MLP neurons of a small language model. Each row is named by its layer, matrix (down: output weights) and neuron, and shows model dimensions 640-735. Each number is 500 + 25 x the weight over its row's rms, rounded and kept within 0 to 999. Numbers have three digits each.
Before each neuron's rows, "fires before" lists the tokens most often just after its 100 highest values on Wikipedia text that the model never trained on.

fires before: " |", ":"
L2.down1035:480463511528541500478560552525479506542497485496526533491537469521504507481462527518497523432514481469519461490452541463530474539476512473515493502492494474526488510497471524523506511506475501503501489492483557475496542461465505540501499495495493514518491509512475526468515489467460502507

fires before: " |", ":", " ("
L2.down2518:477457525484493542509499501470515495517479487483485487479484516525525506483511505492487517506505486494517481452485528499487521470484513496464518505529450525535516493489544533510517481432495523577460500480496500493501487515527508471546520487498472545508438492490455517485554461531434463511

fires before: "\n", "|", "-"
L2.down2644:507502485478544495476519468463530509520490460512504497470507493517528497508525464509502513489483525521485485530465513511482505515537515515544496496470476472488497516519504475556489515487482488627489483525502494529521506548502488503452546486481490522518480506510517530489527496490516480524

fires before: " |", "\n", ":"
L2.down221:509471474478492545490476510503526507469475434479496504514507535521519496522507435510495445563498501497485538567508530485493526513502502519476478502505496521486525486480453495531482519490504478534520492503520497490504488514526495491513472510516486506500512438442508474486520494488511500511

fires before: "\n"
L2.down2963:488518503509476518478481491462530502483503465492529484500504513515474545522488512493490513510506501513546484480503485479469518476487432511456500482613500480488493522520494487531554525501528483552473520505469521503515498513486475512521495524489504502505491495506492563480480485514508492485

fires before: " |", " (", "5", " 8", " 7", "^{"
L2.down140:489520472474527523523509495472495531510484544473480497522551527501501512507495521470513510504494525418510534529524513483538513479481478530500504505503491547514534491480509498510501456479477530491478419469502523473483516517502502510430505486495502504509551489437503498505501496486520472507

fires before: " |", "–", "-"
L2.down2048:465493522486488490499510530508510527488467514471497517512529550454546499549469518450506531502478486504512490543453490510542520494526495490505456497477489533488468485513473536504494480526516473483506471482491487489485524509500545492472488485505471495532512524518550529555530543501483542550

fires before: " |", " in", " –", " medal", " place", "("
L2.down2241:492523544500487500517498478483503487525503473527502522496503452494491499516480492520473520455507472482503527474503532510493489518471513490532485520491498538515494469502465471509484503539518513514523488525530532472483517523517462542504498495520504491502515509489493506487516477490500530529

fires before: "\n", " |"
L2.down2887:491461513498527474521472484496504512488486508471514491509494495522488523492512545541499516532498533517447510503508564514514484530539529512501496454480500521500450522535529539537481505490491534522511500461541570465494512483485509492535516511473491471512527493508484504468441497513539496517

fires before: " be", " have", " also", " not"
L2.down2381:541517561518559466509524479505521447513494500516525500494457497453529477517502488526485489525505489538472528489495515478486494506489480529450528481489507447495503478513501551494467501501485487493516460491485476513511489525544496512509482491470459467494458468498493501527483518481489451490

fires before: ",", "–", ":", ")", " |", " to"
L2.down5:510533503510470531495514483447511482488521479499514499436499521519495495464485489512528481517515468535468543531522491481527527459497507529493444482497480482521445502485494501508484470524553544470485498484483503521491471490468479473523512534520486487489481462500460505544510498513484511487

fires before: " 0", "\n", " ", " |", " 2", " 1"
L2.down314:516540514515491479480485465508493490464477517540497519517472461489525518475531474497468492509502531547495490478475495505496482486533538507466461506480506538493486473476527523527498482519491499498464511561474481464473500492511477555486517496476465551549506507487534491494491477526523540499

fires before: " |", ":"
L2.down1922:461494500494514497567423526442503499477521453524500490479495558499466515492496479469517515512476486491509550475480497477497476534540501509436537474545472529522541526510515461488488492482500476564470487493528519498524508518494478451475552477518444474477520465496446496461528518494496482491

fires before: " States", " Kingdom", "\n", "."
L2.down441:461493509479473531475539503524495510482469512547542489527478467505549484445519495496492498530479506533506496477497487474442535448518497507466477504515499525534504485484486487507471498540489446482514476554498501530495486465515535481518522528527496483514450502539479466508488518503512533503

fires before: " |", "\n", ":", " (", "=="
L2.down2952:497531486495462523516531496549504505502501479471475500522483517522528468470532452524500473487502493488518531465522508473504473456508533516500516496497470487515505513502449509491490478479530449536514525473494483499472498490552536482526477507504487514513490526462481504527499475516501498578

fires before: ":", " 5", " 120", " zone", " 94", " 116"
L2.down2884:493501499522489502530508502517519495511529492531481491514500542492497468534514531477506524529489466518465508449526515476531507507492531492510503495487476501483539489500511511493493484480472489518498531468493488498504505539507490507489489510466447518522486505513465524474545450473451501502

fires before: " |", "."
L2.down1929:462536506507528529492462502511513496483520494484462508498462503503476504431514521523508497416512508518475462531506491512508484576443497499467488507460507568519488452499464535547459527549487493531481468491523485491475535472494504496529519495519424511493543576493495508483507496450505532503

fires before: "\n", "CC", "C"
L2.down699:508521489503499497490459477487485513569514511498540486505506476530515475513527515482496524538511468570470517480523538519465524465467501483488505509531503507495512460499519431485479503497490424544508458488522502503515500531528482482476497497447500506471524479492494532499430491461487456535

fires before: ":", " of", ",", " was"
L2.down411:507501534457526480483507492490514500463528475488473493506499557468465536523494486495479501494481496447477531499553501537510499512494486507466457488497512475506497501486447490487501505519489513509508526479526429513522501476453458453471533486497524470463500472442496488551493491496543526493

fires before: ".", " (", ")", " −"
L2.down792:460509441494516476490497497515521490479503477474481478485463512482530550477482488539528502497450526507512516491495508516551524500524499512526504469504504517504476501464522522500525510477523454490529491513527494517536493499454493477529509463521503488480497485509510490504521531483521454484

fires before: " |", ".", " (", "\n", " and"
L2.down1846:494500496534474508465507463534551520507497448495471499519525463478530496484497493495526490530491514524474480517533499477479502528515503504530468503478519533484503536483482492498495462475493490522486474460506524500507535501510512470519493486511454501470479457467549496505547525530515483517

fires before: " |", "\n"
L2.down2843:499484479505505497466484502475485491483530499489476501507496473527510517489493450510499498535537459519462477495461545477485517495502486508470473463519473531516531479460509471481488521476497518547527507489519526475536497528472503519518543497500462534501492487504491480536539474518517514503

fires before: " |", ":"
L2.down3011:489510536506442548499465480539535532503486484514448508508473486539489515479481518471493489496468461465495468509492491502478506534492503499482451493558501527579520478503454489517444469518507482530504498493533494500484525485532488498519502484524479453494531514499483497524481483509498468491

fires before: "C", "CC", "=", "n", "4", "\\"
L2.down482:502527465502483476503489461501464539509484511456516500528555477490516510507508472490520494515516464497480485534484497491490493464503540466515450513499518530506465478489501517462493550483515492469483517477463493503537485481533485512461582495554530525465480498439476513481539494527517531497

fires before: " |", " ("
L2.down593:462513507467486529491477534534536495470513490507494515502497497517512467480507471511490467436500451484497476516497495469504492563461500478478488520497474530518517444473469523515507520531473488511527513467502469489458520473513504485486487475505465546502515546503478581455514534480505483527

fires before: "-", "\n", " Rochdale"
L2.down713:483500497488493543508526486499495479471490523500470445471498538526452461470527511480517482479483482517509497500481503492551464536507491455464486443492526526535531483477513480474510489500539491501504483492508503450524464491489498496516513608490476517521477455528448522507476528476493468534

fires before: " (", " in", ")", "^{", " on", " mi"
L2.down1836:478532565513499509499501523531482503488494539484484494494515562517511470443506511430518501495531515515487524507557509521505490493508530504523494509477498496519503505495500495533497501499484499517524454497516488507534494541504478479539491489450454519481488504510499454456535526480507506500

fires before: ":", " of"
L2.down961:476525520526538497510486514457525489494522548538476495502497533492473495470517482490518477535438506547514534484474497458488489522501512526501465486476513530500496446512500493478434456521476507510473500496498500505479526504483511471492482501471518527519467501524518473512498514521497545481

fires before: " |", ":", " station"
L2.down680:514478518531487535533473510456511551484483499537525498495468536497454493478503493489493476550501462508479474449481495475502495465488538507484467489502505509548506502514501460518474457498499507532495466503525506480497501504460505496502515487462478516526505515482453505491483509489513482520

fires before: " |", " ("
L2.down906:474508507471493456499530476490528468492528523509481494536504508486511552477498514543496514485497486536464420506450492429495480494529495490483501481438486507496481474484510502473512496515472494511506442475453504463488529507512499503510500490558505478472526500516467531488533476514504490508